From a checkpoint of a small transformer trained on Wikipedia.
Size: MLP 1536 GELU, vocabulary 4096, 22.9M parameters.
Architecture: LayerNorm before each block, biases, attention and MLP in parallel.
Training: 486M tokens, 6981 steps.
MLP neurons of a small language model. Each row is named by its layer, matrix (up: input weights) and neuron, and shows model dimensions 128-255. Each number is 500 + 40 x the weight over its row's rms, rounded and kept within 0 to 999. Numbers have three digits each.
A block is one neuron, or neurons of one layer that tend to fire together. Before each block is what it responds to, as a language model described it from the Wikipedia text at the highest values.

Description: Partitive "of" after quantities. Fires on "of" after "one", "both", or a percentage marking a part of a group, as in one of the most and 0.1% of, plus "all", "among", and digits inside numbers.
L8.up423:497564478517559495507477501528496448478487564488462434505517427416540471532474474516458501476566515475499495534407525495503472543462491486527577511406544561440499460512509485507442448487572483489455543422528516453500496559467551457485494517503536423494541398525503462539495557561478498500474571512520605510492495413509417511497549505419504482547481505502503460464468529418484540551519
L8.up470:497567517561543580429538541557487469597552497548504445497506484522522571504522498577496534511539537481523512478472437462515537535519487505454441533507496534460489484497496561474506502524500546486459481527544432505460517558571411455484420414541484487579480515432482562430509468474457472498524490560553500474529519545616524361485611481508467533525521493487442487471506475429484493471529
L8.up609:560466532522519531516536439420510502505534419483531451405541543487514509525497494531512487460440517583500507468545470539512568440501518443426460497484467540507459447443455504521470559510481485566516567480434403542433587444534508496495490512491496520530531581460534493523581448536462437532489433539436522429506535501492547444510465520440521535484554546569434479484446547451508489474547
L8.up825:508478496465561477486518498482470540503514561528562396508469487451479536495493550547462482453546538524441482473538561506480514504458515513489481507484513476512506538502507458459548416450550500565473521493499479432525478505592449502479452442511482474510506490417515468496505482484489551498478438393496508512513539452458503473470516528480566488554532552587472470471460562417515529545434
L8.up832:560568493501474469504494467509499506568574464467459499486497513458467496533559487542512449509512489524511509544543381557563493462446498500424456522518466509426490504554460520498487513535507558492451491483433497517482498550456571503554516511480515519538540482538449499527517523570476598415455525472460460525509502490499475544480562496494512528519496502570414489468479502397509513540430
L8.up1284:401476532526504546464496441466520467555539492478420473517524535420469538492500488479438444512483523465466498529537480486514486560472529530502522516484500532424565512447484553537466429509418581426466518464492517484429470545485514455498493496520480519523556487518475495509486543522449504450355459493493494570482579495435507528470491419564525460505566484492508483507420596528475503546522
L8.up1404:469509549507444514450481484505501517554548459440411470517488506540515470480469469489461474453536511476553415517496502560484434467488544540469462453515526435452467514505566550534540481520480504449536540467546557500474512522487522530454472480500542526552535510436535491500531554559499482515509527445490523485519509460483586496522499504433522539509523546580500561531452496503496509505474
L8.up1465:546491490517481514473497436501556508559499578502523452437520524496476509443512480537472444494498547551501476543552484511487530526555528542522520489515520460509506526470558478499519469567499560502491500404462493469515481549541482445578483513560465545481455500515496542492517546543504510535518478523521616540476540458520470493507446502458512530492489479446463505527456465497493541518471

Description: Such/known before as. Mainly "such" introducing examples (such as, such films as) and "known as"; also the digit 1 opening numbers, and word pieces like Con-f-ederacy, rest-aurant.
L2.up767:494547552537494557477480512540474577470424458545566459423437483518565461554482457497472465434501535480576549432564511518541499508465431525508504556534499490506477564486517457442422541522550486526499462443460495445557462512521490539472519513525468600533526562536514468520485415500526438536522518503512523479485436407469526526463595512507515517481514479524563512476534496456584512466515
L2.up895:454467479474513544466408548503468488477510562555541534506483437490557521552549423512530465532484486491479490552494543522497443560521496498464535543522499452520511490505502455412547470496602437557496497519508459489530543448452424557529467541452476494547506518455550386449492478547548480486493518449492487521533539412439424552503484495543455498481543520580452440450536476490537510530514
L2.up1133:460561512566475454491464555561539567472447506539568471613481475552508521528536538469455529511451460464499527505468488484496502472505564495530500530442465501500457563544490525394476523560533520502448502467463476471546486501498451542545517510511469512452448503522467537498504501456515451448447470464545577510495483516471489432464590489536516543409501501532437437491524576588516455449457
L2.up1344:501515519625395519537520559514514505523500447564578519551470457479483523460519553583510491455556523575548447422482515464589511462491519562482544553500442483436475489462518473491452492512503549560566481556465549500492528493513550508499522534488489572519565395538507458445565575433541513516458525526469477561534524538505436467443461511515473444505500565458510429398534504555482510469513

Description: Year start after dates. The first character of a four-digit year (the 2 of 2008, the 1 of 1943, or the space before it) following a month, day, or "in"; also a few stray word pieces.
L6.up422:539481497486505548530491521470532532458503548485469494523488474519490500632549515487520510422457451541431466478435507507468552443359467472496447438519537568513558458539576500523588510426477466492510504502530463415499519548454518460502461493508543564452568454513527492511478494528478460514456538472468514472455542488538530572475493473543483497483498502499520562510406557565521468460445
L6.up1054:470550529449469473522478513517449522476479572513525474542539434472472491569482471455495513467456504503400513532553516595590504495516508539556500474615523492496554453490540476546574553512464472489519517452458530474477465447434478580505451444456532516542520513476548531481599472479493496510501557488528541539499525465526509471528485441551453473472507550486516606535425464522533522469503

Description: Quantity and count words. Number words, digits, and the "of" in partitive phrases, e.g. "Thirteen episodes", "One of the", "the other", "merged the two".
L6.up386:474448489514554513428507547451495495533524542531487455543467489513518484471435527537512485498475524538513476531505458452518511497473399465451464494437543561485465473506476529511477511524427538426508482487470579493484530522529486457526498580489511490566523490501505477460518510530533536465473513539529527501498490513578454536462484490578516438535537524516516529443486546493472536450494
L6.up1151:526539530502506509476523491497482515517583509489487406552495469561463438472447512516441431482459539587547536476522426496493507465510417532513475512480523515413429484402446571422469493558521517527475524470483514489496549508496532495496449512485519493563517451487506552567507518539470507460477533468505575460526516444441498583540517509540513464496507563428505555457462462513396516460443

Description: Word-initial first pieces. The first piece of a word or number, mostly the leading 1 of years (1990, 1878), also Th in Thus, Three, Thank.
L8.up372:482517468528378491449464483464431483567417548420520458511532517532438509530580478467501462457453521468493446438549522426555535553557526507515531506551513483489509522541493557525546537491503553525551489514523479488543507499471538567437456501481509495516512449528455557489483500504544507568460480486529559528499584543533540463454516497468555472484486532444428557531473392519479498529521
L8.up448:503548444512624552520577510475492441480459533452500538474570485486502533522535462493494512509448457561504464497497528533508497478486490455537504420517502491499433485549479500403508427475457478535528478513459499501570516422516481524448466536514547486534496496481527487401535605476510550549473481512518487462497452504544524503441470520562523469472484482482543549509477425469531530565461
L8.up478:520615482506435567480556458473527533492505499511575544496459496571493492448482498556491522508523494485521457436481516485520493498481488461535473478448539534549490479469469472558512467502505457519563480524424506429557542541492516532530410534533555532503460479488489513471566506497423552471512439467522486558568427400519464437458581443571539526486455441436535564499518527524547562524478
L8.up519:467568492452484483495466503489464497547445528496465465435502582486451555589470499511472506508522514467497484468534468467518580550485494475505539461493516536533492525508480482563501483542464541517559568508498470531443512480524465544488473502480482482518514516495513478474564508473423567568453427545470624555551523463486516506509530502476551451492518503407453537519523504434457534595493
L8.up683:509538476449580485529536499528508440568487494481529504576490461582453472497504504520545467540485431479512448409533479520584494493490482506481504504479465481531521470500474450549507537496488523493468564558503509486590499514444493410519530609497514556497442478488478500451499554465525493544527489474496458500517495439513442462547494488579520516574562574480574539474531435512495446498435
L8.up1439:526575469396463492449515453527561511501515457522407476526491490496485542547534552500500544525510452462530540499436494573460485446486498432505523459534460526483476481499500445510477495530463477441484521493495501541478563464454502445533443510479492515521530497455565560445447519482474431541466521519504562552562481499455503541561547506518499467517488550471530520460539522488530463565423
L8.up1452:490523522534555436549484485475489462419547481526409443519499542544478533550521530468482506505453483492548509547524526532500480506460496514554480518497517437496516549510485458504457501499514546574584487550512549479452588504492529479586516455442450537471452571512517551515528508491457526503531444488567377555489508516579465445444519457565452530468465461498521441594485480419450480576491
L8.up1506:480428442476529482469499532590493461472449575611486479502433502482418441534446495511540459554416519502574490552510535516418490560474496465524489511459517552465492494464569519552568463485518576463471577482442410468478541588508561504502481517516496545517541521468530592451524453515462544491540497470521525520549532491512505575447489450525508511452507543528530512473552460514505512545479

Description: Indefinite article "an". The token " an" as an article after verbs or prepositions (as an, in an, is an), or starting words like ankle; also some mid-word fragments.
L6.up1103:517481456522465495467461589411519531504505517540409452517538497454500553483491423518452490472460503584476516493406493581510529511484484511490475440621487529516538473504559488585479531552459526489558552478489505473495546467460386539622469585505514526566464536512504504532486458501458472526441473548451504481499527508571485453589515437491499453598504487534463501522460477545523534517528
L6.up1405:600527526494459448525483642482491470480514442598487425537535417416493487543475483489492452420528426441486479523501554581505482512481469535512562482495525532446393515480497494475522485485494492525514611393495572455386468504506488483476540483498513495488482477508509467431482483479544576535552507460500470503525520532476453493484522515503495506486474546431442527593492480552598533531479

Description: Article "an" token. The token " an", either as the indefinite article (is an English, won an auction) or a word-start piece (an|gular, an|alogues), plus occasional to/based.
L8.up252:451489527504469420509506567451507487521519537520486507477552444556467485479468519558503522502530498523469457534469464482497563495467553472538445537485505539495517419521511519436470545474501501535514479505586477512559514437440463597517506507493622552455514485571495539491528451491564519487490566520451444532535389475516483472445404515517543497489520486431466466535491483465518538459429
L8.up401:464461542489520508469502554530545490522530568510473507524537571492513484442428521570460607513561464436483557497535523517500480437494516513510529519610488546523588428481529469558527473502525544471441498412519508488452466509519548572434439541478536494486534504495538544523498460526434494431451454492515413511449487483502542524436454509519450530508531565511456516522472534469534431475447
L8.up479:485502504489497501551543468514525575482447503498492485540475608526500481476535507432454478505520502506541417572501462491494519513502534406469525530481513473503602544550503484516405433474481524582541525563487563466554474508480568496546505427545566473473519476476528583482482467479500611519412522437527463441452416486542538490500468472524480440545551493509531542497576560499543465484490
L8.up575:465480550541496483461538530472575491444518517528446522483507559522511458509452507522449446486509447499484496528487485513455509465497592507511408550491458487520503490480535490474551500536515537518558490547481528467477484512441545541461434488491513453470498531529485458494606548527490572489571545548503454535485484488568524525490434549527507462429498472457516425554578521561465409466540
L8.up866:478494509419480525516544475533499453506468543481506460510513522487548515520511435539416493532496480486507483548515505541440465464520501538533451445451479511464521504493517423520528535529492481521552529472501561523478488445453511465523459561441499452420502530490559472555495499459462496539549559499490467576537496502560466511515506486486405433587482496431529475534558503492511494492486
L8.up871:555519490458460524519449470490510518551449574530520528470496418433513539519477488511412496460497470549482487589497470532450576456436464589498537480497454486429482510466515546556587518568476495530518584457475514477501517473510561596514397504451511488507510460484460545495508469514432517567494490480492485521536496500498526369470425411509459464488574485480512462436565538428532533546520
L8.up1072:533550476473452532479492585495494475580504535503507501531590496422492466483523430564490485551485455499467524475480463526513495482488513537454489465497472466484480506525477519503572533538585466434445545408572540478569567501500501500448529539522500502486467506454575487504481481508501538541468517485482575522458442477533487408523467400431524456563513503488436498519466524455511508444542
L8.up1331:570448512515473524569542391521474505561515501496502501557501518537486504531492445501409578494425470474533517548468415535543506484555475482491605475532566494403461463540532504526491465539527481445450455428598516464464462417440453505531469586532505537457485447464442535483428470514536401528449499521503547406431468490490493439538450516505507511479547495492509497525575465454441476513505

Description: Word-initial "an"/short pieces. The article "an" and word-starting pieces like An- (Anna, Annapurna, analysis, answer, angles), often after "(" or a quote; also single letters (t, f, m).
L2.up370:584529496579495481464497525456465507503476479475489450494557471493523493483490397487516501492494514479466475531486583455515477498507471529458461406481499462504480452453486508494534498505505527514497491448536533434483447448478450506548500472484492531477454515548470530503487491508480575584501550450471454488472527527494523434487531486412571577508509555470453467469517518505542500436521
L2.up862:456505524518507521474500535464400434510496492496574453523486400521509508556562427519454523432452478547551538558500556522496504438547502482549490477420549487421475509537465534505567564511503503461540463449460536511474471497536436436483476506486455488546479506440517541527507433552480541528506468466555517558494513482484504457544509497529516573534559499473522464500578458459503527498511
L2.up989:510563560487437515603444485443452493563465503459503528562459469542442497525540500499478511473511495531556543537486477502432468404557502452489491448539509492482509498510516532563521565509437464497483535481518548467532514497475540467547537442467506598527502483471460509482517521570588528423498533529473567498497451509501523472536479551516475520512474520520535524487491500492573522428474
L2.up1489:517489508524529497450580524425504425545443502480604501486504497492490495495502477502453478546501537506437487568460540496495553514524409519498499481461517528400515507543492545511544592575492423490529515475439483508514492425521433445471523503514454537526429486555542506453452512503594554488463506514524432466580489450433462529413510507443508523526535509513508468492528498512612589534505

Description: Quantifier/time modifier words. Short words like all, later, early, more, high, close, often the "ll" completing A-ll (All, Alliance), also "All-Star" and "years later".
L2.up14:495483499528540553496502507458544497554496420457579532540519464545524507537516517561497497487527445517553488536476487544496438547425440506559447487479415530467416498554531595504510543531481439380508450449531522501532504586499504490545461469490477519449526487508430445497477544534506511538419512469501577557515511467424490459446461443485477485466522584531542418524511529526529446497540
L2.up920:453509483502431529511563528554502484424454589463531452484488476513493487556474508483468483484522488481493393528564598468483501565514500448472480477456543571485494530553399514475476597516486430480399561547519548483493493385489477532546512563434528499525446512529480492449518454410552449516464613462497526509532535448483531518535559439460486466526492505528510559515590469528531485552539
L2.up1430:545492429531494498519579443517528491467536461599510453526540521533435465475504600531468507470507520506542521485492522532547520498479507535431455495512529551456478502485546490530434566520516503511424516550505510463569561495454518487500508474522579506479467484527469539483532480487530506455535553518501539537459637418483429495460554536477549463468556528513466464483546521457508472526556
L2.up1506:550491507514558519519539473524538473486503464503540434460492541568505493529518485490514557429502528453460495523529564561463624491458492508486528427450486537525430454548490518529472598540501572497474477424519492475461501533573512535466451479547464523434466491546512505506547411555493509458493565534471493460584436459450455506502460466436487511506474517513504532490511514486441554454485